Weights of a small GPT-style language model, trained from scratch on English Wikipedia.
Architecture: RMSNorm before each block, rotary positions, no biases in attention or MLP, tied embeddings.
MLP neurons of a small language model. Each row is named by its layer, matrix (gate and up: input weights) and neuron, and shows model dimensions 192-319. Each number is 500 + 50 x the weight over its row's rms, rounded and kept within 0 to 999. Numbers have three digits each. A neuron's up and down rows have the sign that makes its largest values positive.
A block is one neuron, or neurons of one layer that tend to fire together. Before each block is what it responds to, as a language model described it from the Wikipedia text at the highest values.

Table header row end. Mainly the line break closing a Markdown table's header row, such as | No. | Title | Length |, just before the |---| separator; weakly, digits and punctuation inside numeric table cells.
L5.gate121:524566521586485622476469547499449503574522429455517494472581475521560482419588607559493493524530490498490590472561469477587466488497483485571505507518447505459524575489533482454510526463450489467564479417515505515530436560625500439445508589427548452402401480566505582517454501576489486580506580610493482482589439481476575472557467520490449492536582519545471497437548448517529559520540
L5.up121:554426451555525571518555386509500576456551482535419476574502517533574559436419489507532552413430432537509510388484544437638506502515481470541505563517462433512505517526427502510560392506476574548568504541557472475627500525430493546495568535455419450440485468473533455482565519563444521460532447495542460518502558565506517534498533517435480468506467507591430515558537535534481525402461
L5.gate295:499525504533490487522423516542586528521471489429386552553497421496479450559519543488602544472487424519485527554490453455493417473494485452516433499519450554491469540466517528556479550468570547423474552490513515458442514530569459491475479514475419486497495502532427489528559485502415566598474402490509525500475483535524521452537458408462458521502584454465562450515591539545535523529484
L5.up295:500539501445519559556553498473502495514512493524497515535477465523568455489446405605554471524540521598530425515639484476502536500479501533369491524547552495515570597499558574493413514504415454570506476506555438521453654475517465582461504555569453494535436553537550489522499487458395496469500428411406529536409478501481534430576553514412569432517457437538555443556541502531418507486508
L5.gate348:618545465550499512482513416539371551435497419512455514590506405505452493509611584465412572552511426530551517525522525556561397499566478474421521518465524390519477501452457566568556465480505416458514468458548498475428487501497474427449581516575482418579487474577504581482459577585471478450565399443578526420515541518430469519468448500544567544484510530477392540430559532495534434443482
L5.up348:463573432515516483464498442495405504475513555451449505450483460503530446443568456403378503554512551439552511521499542547427461485515467500482556447579459509607550533592560508511504468502542401494491521433491477515444500586422474490523477546513465381516460501500530568529475514487467440466448548380542514395547414536580429535527488583503443462531428444466609543533488438500528546548496
L5.gate403:488568502382529616394520566559494421577470516527541517470476560473509563453506539551443458471497530477450522407561512514599426526481447498506445559438563448525513482471531508494476560529511575458445514490387537473505484554464612576589460427515437512459385483502623427579449461422557576477509522538518479514614479580549431523502517531527571454430517463473542461595523521528644527594490
L5.up403:456479474496367369466486491557520550557579471384409511506463532519477511507541558622404487474506589507500447534554478560425514521552561609467438550448531560551516481574502556469461508586452520443506526487572464483454457561508526486359431473536461483454575585537531444546594468393550480450480414488494502434562502520497460504433528541468534497503490448514629552465458497575497543494455
L5.gate521:517475608457424514521449449514445525545500514435457396510491516580589449490454428591537531460488534520466582539515562512589597461502401591467446439599523510562424532508535408461553473457541493521509486521594448594558495504591487579440521456520463489502404466436455468518576525534515439514559513463522525424495523527457544478502489454467470558480491466503455480510505485513541507434530
L5.up521:561497567460536477539429591466429479534527483498361494501570483374511480530547584546508449496552485536560527549536419480568476459418544528516623516563551469466536574562574553459500513523404410504433466457596569507477525517407475594556489545382474556467466493503562531571455497506520518481406506511539414500538393442406557471468472488473435619440418386488417555486436536541464514495411
L5.gate546:515519543499565516578561504483564477431431559497588427441494505603547512475545559501533483401529515547483501484542533482477454452540479571474502569402440439462522532530458451447525565490443471544471601499541462406494512515510611547492511453605513541505462451598610527485539581497520516480573514530465501467432454645421520422517486527537449497448572436477480495460539550475550516469425
L5.up546:461542411568496454586465597478486488579461523437497617499527501460505507535506508465481533580576375552473468502463465570441571578467543533479493498588528597389487544442468474439476486398440543518437459522512514508484489608564381455470529483393394422452504492542586455539493508509559543492522551491421450473537457480437556490532492506448500558459471418590538452567532530523530477548529
L5.gate909:512498513528615546568541469439473511401387543463589422499559488523598522439493444573576492459482602512452658443534492418492514431530550512459520506489598485487477601570475521512452524525396485415457505471494484520438490534584555495528459504439472568521416498507481525516479466534523575522427518407533520519485553539524572390423471452445500480441467437519577500466522500491415542536509
L5.up909:381496392586516485503467493543501417492503469435501437573345519464587413501513468567499511497474526543511575486410514467555532443480481515475385533430513490399489444521502460472504495503506533505462420618545491442547495472555517488549469465453475348603495426527526525472500438477566525562441487469485567480545378509526561483515508493492423495425546508615517460565530492554488466578505
L5.gate1221:441498464515523507529508425573467485541500514449473467496499498461481472650545560572451570492513495424458475585527474495638410438414492566588509429425477481507434500566610521442483587502493628475528487514552511443556442487413578516497525513509508381555466412564501521577553466560476534465470571378438494493429530552469598459517494518617445500534513440494469595502525511539468464530509
L5.up1221:476567472598487565515525469533498501444457577577447485522472498561518496396484463438500588608502511468470516498536572554599504510469522428396457483505448498427470556452575553495462493465549396522471569446441502518532519556538501438412432468462444473521427497548503531535515524497435602531479568483490454540505412519531393482565534435547528483521441451459447512467552439479450552525454

Word-initial fragment of split words. First piece of a word split into several tokens, usually a verb or predicate adjective right after its subject: s(uspicious), dis(mantling), co-(wrote).
L5.gate57:422495506480441497475494546636470470472513445442485480449503562532563450443456454543440501547479465503461497538556473496482518523509394521511454450478563535550509524510536469497473542602436529460520566498428561410494528604454454495530499505493546555550567595521369447503481452427534566561623535509498482562460456410444415480427511437550422484445547454502525538497488517488570491482495
L5.up57:577607495613501502525527522532464486506505540636494497494443543499523595496465579424448513501444516484513515472445470524461553476500484467522520539514487434469580482532396473542476522490426561542624534525483507402574563530518524542511575526540494574402483562524438347564455537651531487520469545473595552592530522529537483471540544475471516456434455605480551510504500508437544518448421
L5.gate667:554481545530575529582532478541422424583478545558489533553512436545456574490506501567540514468429515477479511520512442457463462481566530508486404473580435577427508533499440491469456496525499513482539485480487498515505538525512489503504694494513468602481563523502454420446424593505513554399493496429462540482445469469555504454617605543560581529501481420533524476456491489491566459507458
L5.up667:377468550573526574420490502526513463470612553508469527470439518454520508577463554590422402442487525551549515456446514483457545421522529503504452464496451527491521503559452452438488587533557430524466464557477466563599528588589512529472470497478478517549517441544472440499385583532434474497536506529566494522526478485450532478486530613439514528556509464568501471422567439478577412590463
L5.gate674:430629458465523513492480465534471568463609487560518505562404476515647507537488527571508487435519492545523483495471483451575503562477467516594468448482535493446550576443458471469387550521437544571549552488518482470509564471478438395563567551497506570476584485594421435471490511429518513500545558474463475603499509460483509515567542524541499443479529625488423601514400598538533448624478
L5.up674:512427548571528512384456446477495439526455511505564551537587502490545640532462550429522439453505501516430541484481434487505497520485461522540462566533410596491473608457580396452480467424514459391464455576491527392538420480564530538509469538512492477397523545460454437448530481452455571494526495561490496518477481489507499444560455576526447613439473454484512525557553446516470473447525
L5.gate687:567500578553463534532503546510417525430498501527589529486580506511506475413453478464384537483549523507610554505432502455453524545475393539458478496512562495523379544519518477501507482493537473537497547464542522488534511579424400570565541402476550577547531509543491492491439482502543429547438555436511485532412528462475562414431507390388486538508506422533542502458558484484510446627524
L5.up687:526536544496482527500467527436477462479528537470477538551581482417470445505463469489396573503598546478570548575457453480565517492473361486450597468533478421554489511520568476631476522490487529503433537464494548486560536505498420578602533441563519457553461467586450542524377500412579484518495544538551519563475468515458656555617510380491491492533564516491587468505477566483524565508484
L5.gate847:529525458532578470426600400518507451570526583615535518594532518589439501457535517519587533465478530491499491445563455550560561508545515493521478523484431539498549513465480472453457415541525537586571516443474536465494528523652435495500545478549464558495561393502429451439515514532512450401569534448409516540427544527517488442477538558471467466426416516473483494494499487473549511524518
L5.up847:510444546571529516444482488483450378530493569489494562615493542516469463496535515549512420527472516483590487480537525524476546555576387575500606535337502582524452531543476536433427494544460438583555454378473508422541533408471507490521518456526502481584546510539469519436448451493416465405518527530485431499531525432495524553441573451464421480471510438478455462450533473477416459433566
L5.gate917:445396523443496554514482498522508520425460491488595469504422525433552510525480446488566521567447535464525479538545502434500385554462516487462468483460479528541557506477489531459452572501490530508542457478502584447503506564419429565418509507443558446467539502561465474474450485522511569455481469532507445488617491422477537509540459425450585428447467553413609457522447365539415500434450
L5.up917:526557418597504491459523562501489425394560551580500533400514592514540524470502387414572518572594487448541486498567548507475472399505509537446586404485451524505566480557453510434454566488577447460595453536518526461523473468470483444424572497477470575521510453509456430504471557482518524565552603518430510487480558537509501513425521390525548530465498475521562488548481426437551441534514
L5.gate978:495495433542614452439564484538479430510559385504506542449506585647557452497484497514535473454494504473503556456440509512482446445500565492486516534526460521480482453536542497499509672448444462478488366399493525531531539547498479450565529489473464479418537456511436549517528500469528490430549536473454514524517487421516520497516485532512521564420444563490530500511464497474532511533453
L5.up978:507480456457471517476448473501473512515452354449527503476577512468570550473449544451458514549608482449533476555512526478482552485459498501405457467475523560544523570469487481511472444549505415556537547490463460540574531546544374565521549437515513581436410541500524477499470554568494451432532508449569504524405458404550448418428612507538510520415495527489564459474552454454594484459446
L5.gate1166:503516559554439455552467554577397380469475469514529467510432565459407479594522506463470461530549473468511534569521482507530483516492516545598470562591523615552571458546419470460513602504528456554429452522584466548475506402434512487416548469435580556493510493465494399513474519545553547522539489603504532548468537424493554535501451485486465472450557468457486438508560511555457463455446
L5.up1166:463530530555449442471576502488446490596496457527539438474468536519519475523561505466613488460497416473448508400503510451531515483516531433440477425574549565541491468503354482495432489532518372401539573492435539517455450417475466508508408544512552437501576495478436456407407552527561492500597460526504499491544440429587559484512615485505492542567562472554474524491564557504566493461498

Standalone letter s. The token "s" split off as a lone piece inside or at the start of a word, as in pre-s-chool, Hel-s-inki, re-s-ponsibilities, s-creen.
L3.gate1105:501445453531413519505465552470539483477594557505529505525506505524515408528520415449514472543475510466562499562522421484526549568444456491539552556474488525496589501561473485527477512630559573517538601499532524533472486478481422585452563454470491487587530561480474562454505471467497515485507509510474512466541523436530395483547489634467530522507428541485468468477507558521504542528511
L3.up1105:480516643548532514570509452621528542517589458489457412490503464471540473490570451391472541419531422411505510526484562438480466538457482562446461524550556452471512463524389500505454498515512495495424490573477548404531471620488521470597584459533503563462581422466506523504560524512486540601470561534479598522467433619545525547488501526483430447472617472474572486470602608560404503578456

Split-off word-initial "s". A lone "s" token opening a word split into pieces, often after a space, hyphen or prefix: s|teeped, forty-s|ix, un|s|upported.
L4.gate18:475520388524519479506537495575463525561518542464543471480550461452540436486527428577459454547378529494527519598491555430550534577475455591511464452530503530589547521544555556455513591530573521463427565555488572518507596507442488446504494528484481538512524414534420576547443466550408496404502459395486416513493454450536454507521537569514477497455452462442436487518457406435507495500460
L4.up18:486542618587469510468460483486460487595523448570514500525537505524518487450509546506459481555540459501531537498548499501570483494446629417499486478489514502460511531523482441452576506595480537497478512581490497483491452489508477512604403454498548508460439523468506473533456517541547409511524579450511468552546580519471565434553498445457487500497538508459517600575474496442530515464450
L4.gate238:458508470414437490560482524559504497464437582474545521409515474452507383595483621475468526494561599546529460559481516463524481461466495507531494469467450670482444550562552433448396480484497404510496504424428558425498461519425404441479532472506491499458550449485497475458447465569470424596433527480471518516484552487475573386523505551526556498502543502428422395471476405459425465488488
L4.up238:550488511431383477467472501519437591431537424495487459463506419463487520427574476521405523515472498538450458405483537493550413427517460560501551538457512471509476542549480600534394532545403570505471533556450493446558521556426491529476494562585540450566547601441528546540498442584532499443487403524506465513555537448620445443626418506432534425493533508482563428567514531567488520461486
L4.gate326:489562488544518495492455538518524488515454590509469530569536500444533459495556555467533459467574552578469500485498457621451517504483485588542542520487563563394507476511487520560463491578451456477463528453497434451513541470518517506566406496449518472520559436462509508445574430484552565547571463415419495525537485526523399421601460447515495540545519490506500447472454484466578437439480
L4.up326:546483452559528531563473400491428496527507505658527543516555482504590517486516463532574458526453441557525565516612447461472478550447434572568483545479447563560469469481579447550445539479593519509617564432597476497512549456414532462469567486519449459485527479546502431546503477539525476458464597486526447498464488583430434456501486531560585462520557530417561543508497565502450527456494
L4.gate459:438511551585497448595475517529578484491563521486523480512539582558512461512426462465491474410513505452477539546521492542497453489504520516567530580533523450564567496549553567425529514519537512518525383511478424481506400493465449426553442362460502496594522443504450463498526541524555524437489527474441457489547437430598427493509447579487609411483495425600503505529547438489510530503376
L4.up459:502496544471487510635489475536587553521399532463534508524420541511443476530437413476506492537533545471487448513479393588551533534531513421489537590550537495510500516544524500503532562466568418529457464517563396411449453470453553457587389414447554498537502556514451532512521575552498573517473477502476542538390459411501416465474491533508593445440534497474539457431433605441523597515430
L4.gate698:620490533552447436487517509512517544442593521492475579466630490550500478470443479456530527393505505480473473468457588433551563402504582518523400557543498513455601509548449562455491629486434568465549543534531401520537456500474479470405495541510511588528491472479404521494477562474458507494470465513375621508461483446476513571597546502378506517510475477488522517537510480567403416491435
L4.up698:532480488553477483435450497510511378499516427458442541484514577485467569464566436472502511479548438523580475501454477548468552509506507498500528534531451497503455481630425584449438486555462487471530453517510413531491508476480470498519444472528513510459513407492415570474575517473487501456522500528419497525458368483556540500532500522578522377433500517608424382535559455453520467452475
L4.gate780:560509542527490531497486455468521505494517462454613556390394477490460391491537564447484522576527465522549444503511402499574517473470545528481555540411501482516491587447476494474508551525485426504462479512556416506557489509507549521449570482496421467521469521408598548497494472510463535541510595516487501523496479432458521462581535546531509492502349482573526519545555478562519533570514
L4.up780:493404569564480457524522452512492475411420399446591524515504585395474518507480450546660400469572441493521545544417440409425464414522506503545460565455505547517464571523481423524558436457485557509553513511551416510472520490464521465509526456476541499436582448490467475506432461466477543475511472590520516497461534483456461612519527551525437474486488515504338585461521442500444510525502
L4.gate892:543481487382454473585439428391548419539491479543536495540552563462492492432483404442502494503575427529444534521515464535520479597488510509645511571509529462561558482514387546515514556625583532526424498564483487492543401516487396529521494453496494465461385497440495513467567524554451506502557531548457438588472356452419469559502504531469484524453406484563507509509431523474503542527519
L4.up892:452487570519486496513551454588462550462465530440551524482435467527488535504524544478617425470443424341480451554470438481419540415535510565489548425600559443460388479553507481525547495602526533485451502451508532500488484572518519445533509558416430426540517449505601404406492473503442536482498536519482521636538464471442433517571481531511534428434504490516490459453445437477522397499524
L4.gate1081:466538532363516565467480422533503428527568459609553455485514538562518432454504466547522505485550445450471539497545432528562458491542433496477541504458431515457604522450488521474423429429544561585510535424551414433557606473530414547473459481469508497380545597486423508586476467614516510433436567471523477552583496398508503493603497521451492476440457514458443550529438534487524476524467
L4.up1081:443437514435485497469540450461538422402440514558541556462482493508426448507507404426516509458489466582466453441554492445535432451511558529556461556571532491558552433576498463475474558458481450590512495505427476429498470613470486561405465572519586519400425487496510494519458512525451544484416503400536513447445508452557426463500483585560513476469532437576511555535397525513502500585563

Infobox field labels. First word pieces of field names in Wikipedia infobox and chembox lists after "- ", such as ChEBI, PubChem, GNIS, Engine, and some section headings.
L5.gate5:493506564525445541481428494490474555520516590474516480527428461572463506475511520500423521414476543542576468512471483553409547552525447463512424493492494538454493553583475446412505488506517437496595377510537469574489511581511469554491528514419537433482466451469457508564563637558548452467540513564500408595487514507468504544457502555476571541499528517488504546491513488533609481489483
L5.up5:547608481417564470497457472548557524497497497458489550570464517540522484469501567493469552475542473510539440479525466526538470497571569506538603569467444475461563608522464461540571514506538419565445489527581475484519508482527402453449494543346550481574558440527476539491631446481464457499444487562488495502547627355473562469570496557491586492392452496521592508564501475442481465457495
L5.gate268:554547494484552457488456519458560521492519513470463459408504506441482527476502482516430458477551554587538417527408535507484550535537467511509513483547524477558628506515510435495463511541467473476424510399470546531558437516469470490484469564501490447466493483507505511499593622519462471525489517465493458507418580486550448461538429438546526457448453545482530453427402492549428482515474
L5.up268:515485507472569477494552522609470601510558552538473467655532446491415491489502500488546510497433547577482471481459459553517461510427403436574551537557453510426529480488444472495532521573510477589445529411515491544499606457564555422509523583548500539617450453407434465463503506549597434565460468449555479507616496532485529593521429517415506496523533382483448479442492509517533513479509
L5.gate354:461522451405504568519370432491430461567484448497406455484465500481424499512536547531499464457550450449477529477414496545427590460499548562548533458498477435537468482578447451432498389527502536489493505564421552442504493455506539595538508474479484415540488508429392477503559526483518432451629498470478528515578528469486569462515500477474453470457459553522570512476462471417548558460564
L5.up354:552591499433503582483465511506435508513519515544456450404463541519429505601432505485580531429447489566425609615600506488458468557492525508444488583502392508457539526486486438517529566475556543486429439555429534507554391521512485467533544503518595523544474553474506541605400501491574536504521437496465515477567418524486577546531428467552449509570397538596504544446550517511509437493538
L5.gate533:476547482507448489546516503498504477524457496521475519599447474438485543476464507485471606435486528551481573429556535598587453502453561542457440369536447533437426552586492555411501519543531564588488438513526602478500536494416535478420516559482502492497537502612435495487439429562379493549421533527517540493571453495513458467590488518540470518516559538414600446495595572530436577415503
L5.up533:481482467516580458471507453512494449535588536467525480475446523591483555474583585546426578396419475565542509504525564483506482487564471525628495606529554491521499409475580462546538543526514452455489497562572427499418510487467403448490546494530516571508477558489490520546548522462509435448417538557422506476560485448439452572471480616466530540601414432485522615514438527464587532553589
L5.gate716:634461488485557469471551483485443538449513414471659520492481499454502505540518579557507528577464445626474552413416575502548493529501488503399391486554543457447506522536517530463564449554525563445418563488458485482470453535453542509555453559514476532536473517534579525462543566544515547492554566466508545574423579498481483439544508488465564510557500453536480503505497491478497526492534
L5.up716:472559555595497531463424505482486507544554476553491501535495438543497569584559615596566563507481510546584448435444478487502469487497540409475453482594445527516473595438509387506411533365546527481530471527497489475352666544526456522503398545534515503519480496429539551472469543495445529503511466480509576557531499525549494472554606487566527562543493562550536518585462394523475429469460
L5.gate799:528469481518463476411552466461415517475527465494533457512474564497482498484603549459465582404527486468426510572490451494422445487563598519572482535503526471525570476541413531521480510470496535560524427462464499539444463530487583505413473465495640540501527427446549602557539539491533463501519506455483393470485493459519388515479517428550485519525485452484526561549471504593534547506466
L5.up799:551532503452523476578461522449465464529462483601508499457491516458544523530532514441406453495450475537473562564494493527555552558499456544505514429481471562472551581519509562579478513564528595512433484441370537471467526501440473542436555453439497449573455566491492549549464480514454562493543516564427451473493539491508426519623402527583530470489531486583550550437466581443465527590532
L5.gate825:509600532457539525570464474490411582483450515513574574526404540549478483470472494561520515479529483532562479505501504573450553594413487496377498494539499485543498552525446579511484485529493545499508450594478508513472480471502520504493519509515444408446487513499464578452527460522528409345534506513437587557587564463507558397465520507506551534419462503531489569499477492529542472530552
L5.up825:565539477481522558551500486455473533578466515460533494419547394489460577470571544528531489588502536543543570536478464541599494406492535449493399509610509506557481627551548470483453498508529550511389424461568623506463530523529455513483506564442551457600480562491428507476488493468520557460503522495382459542522555517469583513476505490578548485526553497446467571552565515469503529556523
L5.gate1076:459593465427634432419428482439396496477487456446469490507470506448453476455513511549492530464480537570482424497479516543478519508598510411471490509533631489557543530489524462495514518568468557593464492440407501491521545491565460509500475501429524477451401507578541482579499487451465492526482396473402543461575594478400489559448465432580528528562403526576551558501514428534417504525461
L5.up1076:557489476483537476442486457470441545514570502475574456528507509605582442557447537374486486437539528499499478563585464591529498498513561498599486428559472519478630499506476486526484567531524457427506440484526589523575522447455476449439480525492452479495495521510509449501578402541552464438429440408521569562534570476497490479483476468441442579575560527518519540480473444495569529518455

Mid-word fragments. Word pieces that begin or continue a longer word, chiefly "end" in endocytosis, endothelial, endoscopic, endowment, plus colons and brackets in chemical identifier lists.
L3.gate461:569572482457533456419472429457427439419570537444559540446493516467465544562603495531432435484438595488496527478508468538571503424525526492575444435472539516498570505583447476487411565461436505493377527528490520411573528455459603538419508457502586450540512583416522553484484485411533515476480455453504506592577469458514376551497402574553611507522643582481524572435550581514490568494507
L3.up461:442660473538595534453477528511486502408457496548580531553468470498504457534447419585467470530492551565591526502627489413491457456515537520452459479452474423437462497419514575499497557500567586499356498547452548505452481525515531484461490456574498463470479494468534475415475453447462486528526480505405439451509418426450557517574575456553561442459508523408494514568540612558502459498466

Infobox field separators. Line-initial dashes and separators (semicolons, colons) in infobox-style key–value lists, such as "- Country:", "- Class:", or "Egypt ;"; occasionally mid-word fragments.
L4.gate78:504534494475568554533493481495598492466400451515553527465533569491480521527523410496585504523459500541503482504468471515541491566527483446580489568518537527501526490472460491605549498525571478530530522580531525496480613413504503392595500491507479453542510495572482521522475485526387515480509530513478495543581411536438532580620465515577518549495483428412598616445475489516552494491467
L4.up78:532550518525573413488474473569493484491634462483466511507463532554534439547471547548474499603452558505517488450427471418573463503549556442460499489549481525439592558517463445459501540548605485499433532389383514431482520434557518401570526514491505476487546540372554460440478514542435452448554476537406488479547539527571502498515489564556521485547497462407489597499481524560453490513517
L4.gate261:464589461470493538423510474457457522490458466510394583524529429551488549494527524360509505517529448505499515541492582452540497544556498448513485516546455566504431533520414498446549545504487490434451434331538573493530547476544489502481504524552526570469445516499462562446445564457514519562484526540538539432443458497514514471562461502530581603536480497513408561526503440473555543565484
L4.up261:543534512443530478463559490498408530460513483465430438408517515526459440474512483576583415561508459527437519512463444505489491552505458469435501490479501597460496570520445516447606511544491402577497528511392448512566420450503435511586438502461541459523510517439482550429436457436583491534457528567463482598419503409465467506611455498602548460484532533496576498465477472429475537442623
L4.gate372:512465532486506478475440478488406571552593444600510430472575437519473569491446515479577450457517528487487475471453435566551490465625438450456515417491604441503490452600431471577444536428442508539451576479468638619474511560575562468449493521524500402534522526581520510455390487504466469480446490545430500533488577547506504491531479465566478487424553467474544571444529532510478473558454
L4.up372:475464491473474502528454434548537493449435510508473444471552557501508500471531587510420518452517532474497431507486506510566487494471445439478533489465549552510574504587489475483498478496463540536413468529532478553554477472498534467475417491498539469509514566461443533497512464410537534559396480479540505473479458581481557491524492506538644424513472473523494515514627559478491475499640
L4.gate412:575514427432511548519441510548479532511562541517481501491537473471539494627500569438537446503537525463508548511445422535557450549470456500547474543450458589555550525491474514512583510600545473487445575556488506583389539519454426512520548447506445399491493491507515591545442510582584495521477562478482452463375480490490455442567432547441457503385454537518563521613449451533419496536432
L4.up412:544409479635508578465494496505474556508543532396522536362606563487435523438481440577459512540558509592493525564483445502391518482475593532465462505581532545465515483488505518447535420497399544518527396452461535447594500470495520403521506534484538515417525483494498480447498490577566491446475633506487486452578438394412463488452465506507484541477413577425532578517498515501414471479448
L4.gate658:494569608518571543498494489557492507450501448517594553502492425564454470455547512491508529498573470499424612526467417537623538539529493409479483501646425581482476487566516396510523551465438599431468557453431534467486511525563448528484406499534556512472452507388441528492437507559492609460508526438483564502499614454451448497454507626411525416545483542467596598537555549505529562422553
L4.up658:539499445486460445481437481491476493400566558531474481543451516519513511484481459585453530473566431491478488567478540471415543554496517443513499524526621441420492546443425484464466496488481469496602439451454514546557475502562491497532470599476483444418529421493516464430407535464557475515630554514498505482523451565441491559530467482528493514391557444521495546438436555506515492511578
L4.gate1016:597510501509462549454493552524452526496568467497569583467500558472476507528487536499452488458538566573580556416454549478549459388445459531495505523477519458526517596494478524435467465586511550454442420496482526491614533515442564422507432506482504449579544526545537481458529550448521511546462562528427484513459584492528597448533467394525519530523584449494532600623495537433456555553414
L4.up1016:538486524485432526510456544511493422484574389547392510540439448559460427503583560464485562469520563484391495566497527496459561542509478527508513506483493486494479470518485581532471586501461536529481368508513560595437537458494519421458450482584437535424527521576563503528542416339458487480527422559562430584512545553547498513583395517448424523465565547497549575537514504413561510596541
L4.gate1146:540484593400511497493478454456493609465514467467433546508522580521517454560507490540494450476450535476490612548502463486562496462457537426554466480482477425457451469459498428525465503435476521399388567547531497523452576537442526467463471525469515448451505333555460497469552439533459502435485524400418513573442600615474572560598568483510598499553513577460406497515462424499515567528550
L4.up1146:409558432518463457493454559556436386411561524558491550487531499571593505470530475570472437449489516447550504498440440448533430525552449496593472407462425517526484497521502556526492482512464533512490521451472544571511470507563488476512533443466556500422534453431418592520450562464607535409445500464422558593528515461587458432457464540482422464547473485461521512470483438426533408512471
L4.gate1226:547562442598579517467488498555388534357496529526469587421519468561356456517430564513471575489509528552561436537510552494521493487483443434502524548511525467493429546477484467514464511493449464429487495510430588486545613457460510602562440537480501549492543507515523480502395548466440486425535587462485464470537449431459527546541441545519424509476485575544526537487421420469525496427570
L4.up1226:540575443466600501417463512547540479498465497458456506515448464553472495424494518480549512487491588481368495514584418541479488497473429509490553535474549517463556515571573565497468561572487527529462489425475463527518541551467447527593393561483595508492543508445525521435530389474507482489497571457469378516493476507459439408490401485475502524428590461452541563491463449513497596494663